config.toml
vocab_size = 17141
init_out_by_depth = true
optimizer = "muon_variant"
lr = 0.00571
final_lr_fraction = 0.0
batch_tokens = [16384, 32768, 49152]
MLP neurons of a small language model. Each row is named by its layer, matrix (gate and up: input weights) and neuron, and shows model dimensions 176-367. Each number is 128 + 32 x the weight over its row's rms, rounded and kept within 0 to 255. Numbers have three digits each. A neuron's up and down rows have the sign that makes its largest values positive.
Before each neuron's rows, "fires after" lists the tokens most often just before its 100 highest values on Wikipedia text that the model never trained on; "fires in" lists the words (lower case) most often at its 100 highest values on Wikipedia text that the model never trained on. A number after a token or word is its count.

fires after: "| " 27, "in " 16, "the " 16, "on " 4
fires in: "1" 23, "end" 17, "2" 10, "use" 5
L4.gate721:090123130165099094115151126100099120136146087147152130114215147133109138115133129178150052169138144158206150225178147155080101127082132110158211140108172158099116136133188067156105125141169150131132120135130123117123148117129133174093160169175101203116148127143052079120149091180136110111133122087171128077126117168087153126149122103081124120166115118135122055173126105127139057129178144141109115099129127116161133074108088152114133167152109112137102118163105123120131153138140144119144132113157139122134117110106091133096092113157145190106133116152111141146067092119158105106
L4.up721:113131090105070141119109136145131094106102094103181140102039109068078168085110169062101082119162171128143089132101142140147168143176121178109043151113098149140123088106133093106135136146122114160092118116074104102084084242132140125220160150167124112165151099147166115052123141129117139135123092097121161152157143147148100108111140115138112104129111163093129112157092170189151151098116076115094069156128098101146087143131150119159144135080130115138098157046128143150109103060148105086141156119093144136115161101127130142099145155153143132139141214172068107136151101152117157082

fires after: ", " 30, "; " 24, "and " 13, "the " 9, "(" 9, "The " 6
fires in: "and" 29, "following" 12, "in" 11, "while" 7
L4.gate856:124123148096121138136138107112084154091180090134122132092125133126173168119109107130191129092163081147115105129101155131126142156130139055080109131151127094159176193161153175131122140090118101183124130097157115117105133149026179163130123131163154148177148161064182096066126146159153130139181138120110194118125111150179122081167124177152141145102112112188158176132147102151196151137171105074107153072049149105120097123151130121155200125126125149117107148175131174124172135129121151123165114144160095135151183120128206116126131092108119129126180139118120096152129092092120073148
L4.up856:105103110114156130166145204175149114112109134145159104166117046142176168118104171130155118101117140103085095080152149098131114118150152155139122111105092079163150143142137179168182114133066171094151089163161089097101103062156134121092149153141131086148153165154156131074062112062116117088142138157165101084130083115171181095179150062168068115129175126110144200143124174164185123182050060135152141186142101105073070114191114073128141142112095140163131105138146160091114169096110080138178124183147127148094133120101156098121107131162148119143176087156152150128090139167126137138

fires after: "==" 19, "was " 16, "== " 16, "(" 8, "the " 7
fires in: "born" 32, "history" 14, "biography" 9, "north" 4, "geography" 4
L3.gate857:126144123186145157167120178158108176151134161132080039177145119092103113139173130127143082159101126116111132110148131141153159138118096108119054103116164138086129131105140122088141157087104123165131155126187094142183100114103105133152089168088123109120055177133095121157096131102142153119159116137184158155146129113154050181125149196134059125102165107130145150088076094136142069115149153131162107102110159165127184099125124098075117096110125179109110144098130126138150114130146156063152165129097177190150153182113071115161134141212215101100078072122133103131137150156103131076
L3.up857:120126110061131134156100115148065171155156105140144094154083057148080085119150127105128134069101103119103185138147169120122154137192093148140080186159123166102106143143148175076172122142097106172133167122174156153141088145152074112108116099065135168090104126076154179125112128159096144151160144104119136143107137138111126158141099146141119114139160105143150165097117119068132123106179196146131111136143190071118117094131211134128131137094125091079092090119093126148088074148139154121133198133100123117190138112160113148158059064117124132061062164163136163194178129134124176106

fires after: ", " 83
fires in: "with" 40, "and" 12
L4.gate337:181106140104127115103152141179087152147173087157130079157114092131104133186105080118144107092149109103073101142169067094118126106198131169118109171144126099118208155160153139169109125134076121109127119158116133127064125096105146114141128158129141119124181165156235154124103088167126110069126070181194122145103135152145154072104156069107111141138149092125138136174182160167171151154033147088170126159148157170126132124113138150103130103117156120118081124134112140075151160038106087100140138116121126187104108109111101089203100186174112090138166130151114158163077121121093117132
L4.up337:153088135131146179166090140132082151141191068131111122138117127180115110114153107098115103192214092138147156115104157180095180153130117187153134062106110156127079184079144123156184150087133126158171155095115125103165152183154138118117151091171109134161065092143149127133129137163111130137127212104113182100141122149119120139130091169112066124119155115140098076089148215096188111117097155077103120071124074087147112110155183127144135118134131176141144095146125115148188118143141137115131075096160104073107130176103140112087144139099158119133133153161123091083117154181084153093

fires after: "-" 38, "| " 28, "- " 4
fires in: "0" 20, "3" 12, "1" 9, "5" 8, "4" 8, "6" 4
L5.gate117:050113099101162136140108089163179105150127113166149113055158129120202109131174137177125127108102120182069089148119157102177152163117121151180140082152144182129125109105079085103101125136149104105148129103068162117106127152155079126115147130101121147105148065122180146086099056088117099129102170135146113073128139159124155189141148121146182104162131117123144049159162126168074122088155119122105092177160165126136161099120122125070062126082147104092138092145182087125140176093121066131132160137134156162189170104169087136171164080151069112124172103169123078171115080128143119178
L5.up117:138156143150152123139051077113100137147130086145187123124124154109115106094110080151158071135089115089141139110178131130112196080150144131095151134144098157129109176117096151197146143159125154152121101112122154102126129121135154170128066109134102160107110208116154169117162164086121192073176129135126191098192130121107095102108109132164076128104112088142074090192174148117121136136156097168081093066164101154142130090105138165149143151123114108140175107142084103134164180079106096055144112145158112125187142094172169132087091134198177124185061046101117123173143135086135089161

fires after: ". " 34, ", " 28, "but " 8, "and " 6
fires in: "it" 79, "which" 14, "this" 5
L4.gate197:197138145179066098132129088148123185092109157123137165162112115167136180129144140134169170077139175071195061145088146063121107157144180129143151099180138084141128154200138189185136108131148146123159127122150104130101140154134133115089117131137152159108106167107155165077112049173093165146099115159157143118103152130150112082126092107151104107156126133127127127139100197134092176175162171136138079122156137125099175112088196140113181200146096169190153125123184147110115114090104157125139123105162108131119126122157168125150122117146138117114094185153104098162141132119126099132
L4.up197:149157125126143177136124113187153139042166124102143095136119089188113171187125117090147128086160089110111104062093168110090095155145154130183092167192128068138115143119118200135155114114094170097126175129154057151077173076118078118060098178139116165163125071104076078095111090168143106154157113127094159082180146121198125092135144076160131169074207125156136148133098158109125130138115113165179196145122129117105089110156144134125160110112093147150132081076107084127139111112135160099173125117134085145068115106100164071180184138153133107102199132143101181165077171114091106135

fires after: "one " 24, "the " 14, "==" 5, "One " 5, "House " 4, "Mac" 4
fires in: "of" 41, "and" 23, "two" 15, "among" 4, "macquarie" 4
L5.gate412:094147192146128157144148102193164135158091177198109122143129134117096105144148107116113114147133113044135029183139154131121140155127140170077109175106160081090054165096159143139193110069098151148128130128148072114086144125187101106115174140161133128252110089199173138134131108169115156192164160083119150072116143113131151138092087147081102127163136091071189154146109133083141129106133173124133149136184111131159138143144120155158128114119098111159153176143135141124107152187135131158097110148165111120127098129123133140109178135128155102121133145136067131115136182121132141101
L5.up412:101121192068119152149102130148124149109189128109183115097166126141120151147126194141089157166163114172091160146087111152058092136143091050187144104131143131073134070166131107173090145172119148047092161063134113107071054163186131135086153109046155124130146162132122127156148148168139141119176141071178144161144082118128131126098102165084141114112154169161110144113081098108135157103065088103136136140064134110124130127114133134143173153071108142141165105140078124133124095183172182145089129123200127135148156109176127075155077092143114128163179167094137111121162155118164166112

fires after: "to " 27, "the " 12, "on " 11, "at " 8, "from " 5, "| " 4
fires in: "the" 49, "north" 4
L8.gate563:107129132140148088155158130096101104059160121093174177107104149107142167104150125108138107154150163119158110142099142123131196163082125150178190172152147149090097092093081114137175143136118121127124102173110142145118151066158095128183101090076159207119152139114114156115126138104170118116176133113163120097163125163198144142131131182043122146111153146066113100066132105096161176177088116083167097174130115097083154109115102121151163111165141100086106174191119152118145155123090134099181130146096113146192108127124158140174162093110049113140130114056169097148137124152141103157
L8.up563:113192070133138130136112095207137145094199129108136118128154192091189132092160146173122106105151106078082114197103123122059171132085086121094131103210148131149105134193126110141134163092123105122075124146113167143094118129146138097126142140154072161117118106187148146099148158106093108088138110072092109195117158161149122126119167111046141113076111151118128151048128123061088168148132148128174142148091082107160151102084118101175117144108078113107086116163143073104132120124083088150106184165148129101172119156070146082134187135158163134159130116144149114140147092136074111153

fires after: "| " 37, "sp" 8, "on " 8, "==" 5, "in " 4
fires in: "early" 10, "later" 10, "3" 10, "4" 9, "2" 8, "july" 6
L5.gate26:057070179178115092121116151089084114196093132073154158124146144145162147129094103142181087194139071120148111156168148148129136090149121114110084109058126108124099124098138091097143128088123075135138123173073136095102145150127130157107125163147131191149109072129152098136198114144134151147092152124138166120157095191095103127201083148146089162128119145124120119114110128147172120113145091110099182105098109114104109163144098048139055147127127136130142088107099135133137197130098081120152149171140104168142229129086137112140120119210144086124098143141215112109128098130103176077
L5.up26:183166120068138136101068136093142129156069165183129149163121149134159171117155128151157147111157106124143096122151057155146178099136194134075164161113056117140133169138144129095178131233070098147083112152129139090072146154131153141131134151108063070110182148131126122087158128182086119084144085127149191125129132185092084188105099101101105114112118155079127109154101162172100172149113145110146114161161100107153118121180137103124107183085198150129117144159171119118153110116079102159170094092138138082140141158162118176186137137157113123128120096135074104111166172156132086159

fires after: ", " 77, "; " 4, "reflec" 4
fires in: "and" 84, "into" 4
L2.gate680:110162132084183112125087168133122123184102091105143161145069124097117176105202110087178090126059071144143138094171101089158090077194109171163157152114144095062149118139100091143094055164106185133053134131104119104131082155135170133139186128122100090143093115137153112120134117122144140104094074143150113130128129158162122159097101150122065127147121161106141143085087197180125166110096090040179082117092105140120008112115187108140148140122165159121083094111129146140123128157117118086170121119090136122127132119114176116157131077150145095144149080114084147117110144159144114136
L2.up680:172154145141167137111193084087119123122156136112119160119133067145147145119144153113166151105096124143144100104164150068155096044103138150132214133140153103141104142106130124110074125181132098112126156122085168100176111129117083215123158155117107167096116125090119105143139101109164153144141184135158150082068112170151102132078117093075075152143122086115172085126113120126112173084082158118133115132186117117124123177084127159100164175077128132111110136105118110104133053182178066098161116147195132126090124097119091168157120158111150153084162161122091135130140126219116150169

fires after: "On " 29, "on " 26, "is " 8, "born " 7, "(" 4
fires in: "july" 11, "june" 9, "february" 9, "november" 8, "january" 8, "a" 8
L9.gate947:091171089171206131114128152110151183101110150126133145150103131093106144074137110124145119111119081061133114145131174126153071138165196161156138156109072129139120112112152113137125161110101111106165113144176134103097114120151119072152187140128153167131156122145068130122131115157113103164097085163135227196089096181141123111102193228163151106131134155152113083080147124069089135095100136068115103099143099131134151139071133102090131182142109133077146116051154127169129174173055054044149102114114100132110177156145153055130116130160114094161135079161126213148155091176129133174
L9.up947:132114165153137080112160171099110135132140124161169124079135120129175120196165142112119088145129147157114212074100150030092131117034099116160136108128112173130125088114101173214097109134174134118189128145117066143165127065137094196158184121138137127136079110140093164117112086157094144113140118141112134113138127111099104120161124111186196137117113125103102117063149126141135123142161144149135138091144126167059114066123087168135180117136156106126063137191168138183141062185097167095148110067187116128158111093136167102139105135127187106143146139152084172157147125180167100142

fires after: "| " 55, "\n" 6, "Se" 4, ", " 4
fires in: "2" 21, "1" 18, "6" 5, "4" 4, "5" 4
L5.gate240:122128143143130195176092172109079143139139088128118072145132135129161207159134157077078088128134148141128106117156131113093132094118093156049072139095136043149088163106163117115109109196125105147121073112090174059077114142120153162150169187158175165103168114168085114124120116096127179130139196118119138155087096141108092088123173058137135077141087145139085116169125077153109167173174109119072101171096188091117099107172153098063168115106134072146134174179152145117131130150170120103175159143129144131096087108082167137127152169134110115088140215112090101162198225166129114116
L5.up240:089121113184084149169147143126126154151164136132115071164179069101125148155121154105115119189156158112146137108109136153146087122087120121087131152097098082075079139101177131131054099150071069151134114147179049133113158149139175102147165084094151089103157103125120182127088161173132184109069104121166108120143101131067105095121124118066176110141077115124155122152164122104117151133099178162104117129127157094108149116142180037142184189099187105137128161161094096101077127146155106126082160063123129141048155153042105165078092184135139148131090151106081123132171136070133172104

fires after: "." 49, "R" 5, "| " 5
fires in: "0" 34, "2" 11, "1" 5, "r1" 4, "8" 4, "first" 4
L2.gate279:043098076138131152096112106185227172103140158142094126161015126188092139171104159127134120141118124153142121145157104155105160092156151101208185165090124114070165147148171151118134139094101148110165121148149164084115116110124077071061065150138134108119109082134131175105088106106161171172085078113134109100116161113106084132146102093124159133124091099165141118147117150094102111129154107143169159100161166125100086066110165144091163162148150088170110188101123104142084100108126111093070127118095095152134127177119114124112150070124103105101155109142134155166101118136076132101
L2.up279:135108067069189113092158121085106157154106104161127183134106113137114109154115126164145106123095035143121141094169180104139097145127136141165179141088150092109169143106193098105152114092131175128120030128155155074101147118133121089129129124117144123133082156082123118169176177111113109134177114167115116105116136146102102154136153109136124118128159166098147101117163166103154106127147121098055093115141158118127171099121119108093093136122069112109094179159092069117110065114091148091113175108112116102143114113151099167149135190119119153126144176080108089140136122125106109122

fires after: ", " 69, "and " 7, "resulting " 6, "that " 4
fires in: "with" 62, "which" 6, "in" 6, "had" 4
L5.gate665:109182102108206132115105176154091133106104093141134100097063105156156145199113136198121140053142109154108073103127066076139144091159134173134110166106129125124193112208085116126158125079098122119111118196132092158086063092138099138138083125106138120101106085146143115142102081189082084106154092162122114100113075147195120079151134178130083129174186179147113134073108112143159136096112136092135084103119118104134117079084114164168148120103077158142096101204132118096148160099096087137177103108115136124052088122136129113153099154158055121098146098156096149143138128138070125144
L5.up665:142081090158091162117128190161057119121113146123154089110151143140086191103099155113151125155138159101140121120128185076129168129141179098146120149145151141099055139108110102176124093142075086140079128199137124137128168101146159164131107142131084075082112091060136118136106157128121118151131106144069158168108144135148040101119120156151081149117113134102130089075139163184130152086094137096123074048100083164145085097087113101140179100173189146175114200104155140186092196112149160143156144150157090140079158100163145131104097154097109122140136118142128080107088176118091160069

fires after: "| " 89, "." 6
fires in: "0" 38, "3" 19, "1" 15, "4" 15, "2" 7
L3.gate814:113204144127146121090126134130149130140148112174161101161041174149092211142117145129130125136180087134080136109151084205139118127101091161201086129116091112082167128108208174080205136157078103068127108151134083112107099147124087118136146161108130169161119135118086148137120143134139086120131121145108128091142109106095137118133149141130154105170149088143090157147171087109105169149172085098138096106113115058148147124073102168094191108093100095118102109069194133107149090149089173125071120141073125176168138137103118112145159116121070062138147081126108131162131179146120136166
L3.up814:157100137098086033148085084149074119124104142147101109160145103179134171102124119133093129125182105106135106072082089094170104151141110145167145140078137153163193122154144089140067056082114165067168164209151100082098134101151106118099154160092144105155121137061127203128150114103077171127109120119130165178080099139130110184136129140130148069168098100135188056166092135182094122169125142154122135106113144115087141059150140174092153136114072147100164180136151142183180141159131158145081188115077130116145081136057121141151102158207153152031142125164161072107132097099133141111

fires after: "the " 36, "The " 15, "and " 13, "his " 6
fires in: "first" 28, "only" 14, "last" 9, "scored" 4, "made" 4, "following" 4
L4.gate888:093124102181121148168118103142048131128191123126183042134131161150140164136097107105165144155160122084111122111161162076124129131124144153092086087048102108074149099142157115169137071100146200112156160104093097132149108187108118094085130074147104164177174136140127160129143190154183078104125135099105131114195130122163174073159113145112147137137079124102110132127166138167127158172068119135090122133117122068183113115059134088168097136091178131161187144161127182068135112077116088149148110135125119151087123148118102164115109166124141070128177131128124115111179141161098135104
L4.up888:164185195097117128169137167115142139142151192176116152111114149151192184135078144152117159106165125105085064135042134060170110171089178131123088133149117080123146135109133174076145166145143191136159140093189137138180093081213163065078182107109178133127131092120141118083120137106149130108120188128158124086142146122135085133153139100150134133080120136100115123162113136121100125087102135145143135139155083135173175176108124112137113164137087194131107116159135146058188135129154104121138129123139133098095152125071136166129125113094119163126080158093135124116156167159096166106

fires after: ", " 34, ". " 30, "World " 4
fires in: "however" 31, "while" 13, "etc" 6, "so" 6, "and" 5
L2.gate758:140129177159117106151099139159111105124161152175137130157134157117071089146163110106112167103162100136171089096100118198125140196115128120132167111200092121126177138141165101160192098145160125147099127125157152098065147145159106126101113099131100118154149180060086117096121115099082094134085098117079048157151118154144106112145090194143148124078164106147112084131117175173167175143133143100116087095110076182065174086128109140116066153140101115149048173138049187152175103149099103142131179075136127169115143116167140145122131135089109108143172154102126122143122086114135148091
L2.up758:058113174156167137117177154158100157123120118115178142171117102110138125146150086138123110133106116130157098137093129094173151135160136114051134052169087131180126184056119088112130150093154133151153119149162139092081160103159142142111124118127056153127121084114162128064144045083129166123119158139112159104138068160116136158108046138111113095119091124207153167143190168119160088089057166125099154109066132165173105156176123144122141109105095177136142113141173129126132093114158142139149096110147127161116186150147106111151070130140114146128175138055105108063089128169119142126

fires after: ", " 27, ". " 24, "\n\n" 8, "flag" 4
fires in: "he" 33, "it" 32, "navigation" 5, "sailplane" 4, "she" 4
L3.gate820:137186183110151101121124054145148149183067156113150050142121124156137103092153165153161123097094151135129154130155071145171106125168132149118113103144119096177101146116180120083143136145161168060102120126127187087080184134052138112175124155154110136148128158144126115120110082157124120112111121120160113181187148127162113124065062133089190113157116102117128104074114114095123185168120194070133147124164139235086152132129125052135117109175141125134118143069075173129138094188097190124127133163086068151105160144098142161084132139141065110100133136102158078108193161128147104187
L3.up820:199126098132080043212072083152149147090076154157120101130121118180134154123147177089140135103123119092132138152111169163154188159122085154160111121179098126148137118145147088145194085155122111149167164135120122165205080090172130156132153148102188064136108144169145156157133060117102158109131173105088126067173088063140131112126123210154113101098128137160165112118160134114133179116144179115176120086128147148134148096098138107068173092079044177133101067133163103091143069115156158114164171101160088113098176107099157115125100108147155145103154174109074085106152099114135130090

fires after: ". " 26, "Gr" 24, ", " 14
fires in: "however" 30, "grumman" 24, "such" 9, "etc" 6, "jr" 5, "make" 4
L2.gate18:072140171071149132069122159155114107129116134074132088173088164164158159157146170138175179148156114169197124129145153124133108153158133104214132145082130076083131114121126065181159152156176087098171163073128172133113130150171123148163191103165125133139158099116165118126164134108135094120154165117150169117142116160121152084103132116158119126116071139176104067130126164155142162102076078129128095158172109118108153120122143136180158119113156148109093145168133115149127135132135104165077104134089120087086151096156086165105078157150158116170218141121103151112126108150139134116
L2.up18:129131160106094108093114165165138130094087099066171109149105105223070118163123122118145140160174136100178124131167139147164084117110098146201142148141176121096139142149123123113152119144169093155120159112146140081101131134179175152151149119154109161114159085140089168120120132111136099162146122133136176098145138118096208118110134122130099176117104151193127131089156051132109149147082126095118103187173120151124124078138132147165123054063176149117120133119099156112094103125175103119129091166131142084083141097116106113105107143151191093162168188088081166137144113174132140132

fires after: "==" 25, "was " 24, "== " 14, "were " 6
fires in: "history" 17, "born" 15, "biography" 9, "early" 6, "transferred" 5, "changed" 4
L3.gate780:080114127144142093101157086131136103091145091109121100185195135110084127083110141138133157074151145086095157170135110073083106116207130121140139098091146194117135070095118140120085139155200115143086093112146130121110193191072090171119187123101164155110106094126126158076124177161174125174094105103185101113099096111119073156100149131125144124126132069147141143102113103151084034080128159121123093094091146092169148121163109109140054114154126154159119132097154095156206082131091157144087143116140153140126168072114091138143159176158119116083139158067138141109125107189104058161
L3.up780:103186196148116123164112125132095103121123124128140118127108100155118129124154045144118098127122116116143172077084131126220156154088079146139094142054121107115169148145149082123150127157141087111115157140125149112086127157192089132124133108115179100071117093081104149184118141125141164140145144075124154124063144166102068096100107123046144135124180119143115092171122088122123136147189089115061107090125155091166125153118097106167134113118113084080136117102083074131191119143134167045130125053133217115119189214128108138126105156143111186137080113101098085136155138168153140112

fires after: "==" 35, "== " 17, "°" 5
fires in: "history" 19, "career" 13, "biography" 9, "father" 8, "early" 7
L3.gate666:152147067110144139125154124153107096209118134061142133089079121092137125094111156117192156145122130168093126145052119131117088139085084170092108129069132165103066109114084124120149098194119166114121129097130157154109153100171120201116092157099105084151159158116144133101138150097107141139101125135129127106110128179139058078110088073079052179144071150133165183150182139175130105150101131100089136120140140133128136142171148119171058156126061135121172154097103104086135119074120144157121119076141126131185108074149125138134152099154109156128108156154123131115134138147143115152
L3.up666:096165143126151145177114093166142152146147136115118160126120122146074144132124105180172113141172156118090166134079125099062100155151112163103120101103139150146110123087163092105086101198128116108148090130127156135111164133121163080108058144115126130127153138164096164103135152101097093113140150079130169130130161223092106056092092116122070090148053165094111190117134147114165123161136082075065155150121130100091118099202119117108099116110107134150162132149125134087084113074138119158105145031157145159183173160093048128086100146150135140061095105063159115130216093154125099156

fires after: "one " 32, "Court " 5, "One " 5, "Minister " 5, "age " 5, "Association " 4
fires in: "of" 86, "among" 11
L2.gate498:228141124154162140162096121182126111128109074175104169128172110131146114105093175073116121097156121082136089170162136092128155110097134184082078079113103137063055136143171128149154129088129159163079095066109098157041093116129102116056125144101172182165162139181084091128126121164110123099173112106077140081117170136134107128119127105103158130103143091122143170135093126146125100077109084140157117097123176141101117106110127139155142176119148129134156182126137086107132113049101173137169120119103107103156075090152108130112122184176099113168156117110228139114128122146165115135
L2.up498:125133130133119176173211101098183084084162154118162102112187141069206089166149157193082129168121155133092103151151130125101126142129145099076084134167145110178164170155147162162167093137096133100096179128109118133122061106092117100190087176165078124144106088149133110161128145116155083140153169139156195094149133141136161137137162147074136096136120080105087158104137139111126146099136091153121113153135096146081180129120131134092133128101126140140205123112083164051107153126156138096121150105151089126142138091113080102096097099072137103200071106134169108132177148142172175125

fires after: ". " 38, ", " 29, "that " 6, "\n\n" 5, "but " 5
fires in: "it" 100
L3.gate707:203112167154134141165099138144126114095080121157052184157138131141091160111101128109094213128167121123177082131072109122150144181151154124095190053065137101134142120136090150113117120180156095177098108127146144094146203111122077115179071093202144082125157127106117120098121062099140159197101164133130116125145123102112107129084189107121155119069140135142158066097122110145089079174142135111087132153131106123057159122091126059125176146126165180177116143111132129145145172173152194129098136093135158149151069156149138129096144178107144098062157179131139161122141105124154087142
L3.up707:114115093077147089077137123100149136176112124122182131071120124108132083132195176139164104091104077164154113071115106120104121152146160078112113118128116143116105123144137123156146089081071204105137097121110156107087140144132138149042150166095169165150087126099083095115118118152088083099105127164133101082144180137181111111128066069128136136115124111096098144093136162129155174124097095087187169133140138146116067120151149165077112108079143128183206100118188178130076116108066129111231136129089106137129129087088170099150126162141085188155106101122106128148179125095107119173

fires after: ". " 52, ", " 28, "\n\n" 9
fires in: "it" 64, "he" 11, "she" 6, "they" 4
L3.gate199:167169119103138118092116161124090081109134126147164175169134106109147162124069106133154176063121104144249072128129096077168169073162137127100137092174146125079112088096150150067119088108164160139113135135081142145155172120122090154143140146129148116181157109141118132111142146134101157179140057136110088108195128138112155058055109145123145160122153155140139162120126147167128182162126093063110126118120167143108103132134130124126121102151112176154095125080130127139186131162118131133145084171132110121113109143106184089200131140106110152111145092155091147180119125140085138095
L3.up199:157091154106166168174141075102084148123147156105114130150167114138157178150131138166112146089115112130125082087189094122123156118097089172104153132093144136184176146118093104127033131162086156071155088148140164132157165150097110102133082121097135147105118116158090135132131085127135159096079113130132135148160172070154071112103189157121102130157101130153165154130188105129060199205107107131143144129186138127148100236115142133124145063135154116129086189105141101133132094117091169127151149119086098151137148162091171145128102136099084157146146152134128128206180125135161128102

fires after: ", " 19, "\n\n" 11, ". " 9, "\n  " 7, "his " 4, "the " 4
fires in: "while" 46, "rochdale" 15, "when" 8, "if" 4
L2.gate107:106115143112137122116084125110124139152159173130111157097161136173101177133100141111075152073096074158097145142130135152167131135070172190149172134153090154103142191160109135120158097095139080185178133143162126118187130095081102137089124158191132111186152176087105138153095118092080139178173168070082184122118178095071136134136129111110157145115150097113090124157115143075131110141133150139164124173092194110098112126139122128132141091092130191141104133145134079084164148115157145121118173137112188196147102157151149102116144123160175120106103112122124168059202118052150101166
L2.up107:104177149137113167113139115106136140089133110089077173118127170137098080174112126132122127104113126129146066167153087105195155143117141130155141129097136079087131128228128104074117193125100087173173111094158197141108117096160147164086101095107128120098155131123086064102116135072128122150137144101160161099111178075145108125150102104113132134130088124134106202128132132074086165202129142137107111185104149091108157110148161066133126141110156120141121148111146141063172159177187164166191182193160206152148045125108204102103108201143142136145116119158141115107136123132156111120

fires after: ", " 61, ". " 5, "and " 5, "\n" 4, "; " 4
fires in: "with" 63, "at" 7
L4.gate29:072147169105221136073190123112082170172066077131150132166128085168126175180167114156137147135073072153169135119136106136079190123211146074103154127115187097135140171128120123196123172100136151126095183104132135144128117113104110124119102162117128156111131097130121098132028155087132128158116099120127140169206183139120121125111120118172097142071058098172138181137129114148099159148103161098139128104077082128165093104155174118169122123122103134164190161150125130080167107142127101105146110178092155162152115128085121158135138160186171130119155106122121149110104143048160101099
L4.up29:168078156134103068149080155141114086090090111147107162133119183144126150106113149158161117180104152043148119138157105153147093046161139083114126093122106157096129107132117107109133206140094144139070122152105119173138188091156094135111160118177152170118115108150114122144194139119093120152130155189153125102143169111082103165148111107133167116153157116172160128114188121145187147090152091155100086140076101157101105095129096198177073123147155186136110146195128135126131165146094040132090088107130146128156174124111070155148095101162155173098180171113160154142118116086156128129

fires after: "on " 41, "the " 13, "(" 4, "along " 4
fires in: "the" 41, "side" 9, "top" 6, "half" 5, "left" 4, "its" 4
L3.gate662:090205117126129130134156099158180201051166129081138153117114142151121139116142123137181128176158088139142093095137099092127157163121155131093123177045142070165097128155092127097122205124140129144184102153117112122124132091146166122113136151130169151158138152178140047169082122138144135132132119112116143131141135155187124118081122111125115132130125175210112136070098093126077186104135091082176039096201148061103094116176100129182154115121160131072128126141071166121113129174071097146193134095128141164080126138185128194160125114102102125100143112144163156136144140097151097133
L3.up662:114122090131135115131103092091185205061138145048194066112089112138147135105142171105161046159111164113080106147154127089153143173105116147065198158099161088143143121141089110126132191131075087133160166110130138096097165113196086106069141138115140098151184163157138051136066086139114116129190134112085127119118124174085149148138089112151034137138102140202121106111158157127099151141126139084107143071174094117132099150108131162110125072135108160131089114151115160154112166161114112180126109119151134119136157097104125147110121141181132146161166137128120129100147095116124139165

fires after: ", " 38, ". " 13, "\n" 5
fires in: "as" 100
L2.gate4:115083169086122093144160155116137146141119145109118140100076131191137147098144092159076102138168047156107192157054112161114139113171140093132135137172154102126132086104138113127172142123089153097107082084139121127077157129175084058089086118180087111130119164162096158150139185100100136090153136143147091154138130116143048147077113149169170089158175139067076124091100082145157108145137090097089148146115206177120147131161114143180115123070152133128118098150175131158190162130104163072140091100116142116148177140105088078152136113151179119098164184131154149057113128149157185092
L2.up4:124073109098102123198107104074125163092127184167156143147161156123110126150133109120097117110164105129153117137169132168104115110107085102064076076142102080149181141106155107141130134149127125157126152170142115146086152086135126130104112107150114065191177191106151111149062135141135087172109087124114134117169121108140067151108118170119124038101149107155185153134155069096127161164129133125202057145056158142102144105145082145111086110117134132076119144176105167117151111142173102096202100095154112166148136095152202108103146122112145140168147112134164141147114105093120116078

fires after: "." 63, ", " 10
fires in: "s" 19, "a" 8, "jr" 7, "c" 7, "g" 7, "etc" 6
L2.gate216:141104128096101172098128161123128135156152114081128139189160084157136106179174134130130120137149130207143105137146080163117074136141142122088037105108094134080169133117121092146113110112056128148117129140169106163085121162197161138134082101117094126136163172149102093122112131160122143131115120202077109140178062172165151093135138149114154099142231087182147113104113126134109109119106151143092082104118093123141165064185095137194087144122178141120082156153123150133142076084124124176104144084096110133097133114112113121197163060130121134068104100088068074106144110130157160146
L2.up216:136129095061105154136134162099160153107155110116116167172163144141130126181159136125121145097132133150129074155135082183094102116112114095128082118066124124120148202135143119135126073120091156123144161118167127112124112167218153111105121159087122122147171151131106149124146133145143174140109123174122153145155098160145121111143126150108131158093230083167159121101098138102066101134102161164104060101093094078148153078159121168215081124126119130114114202165132141116123066110155104198137120102121108134127133120090099148149145057135123106084098130070100100063171072132134121144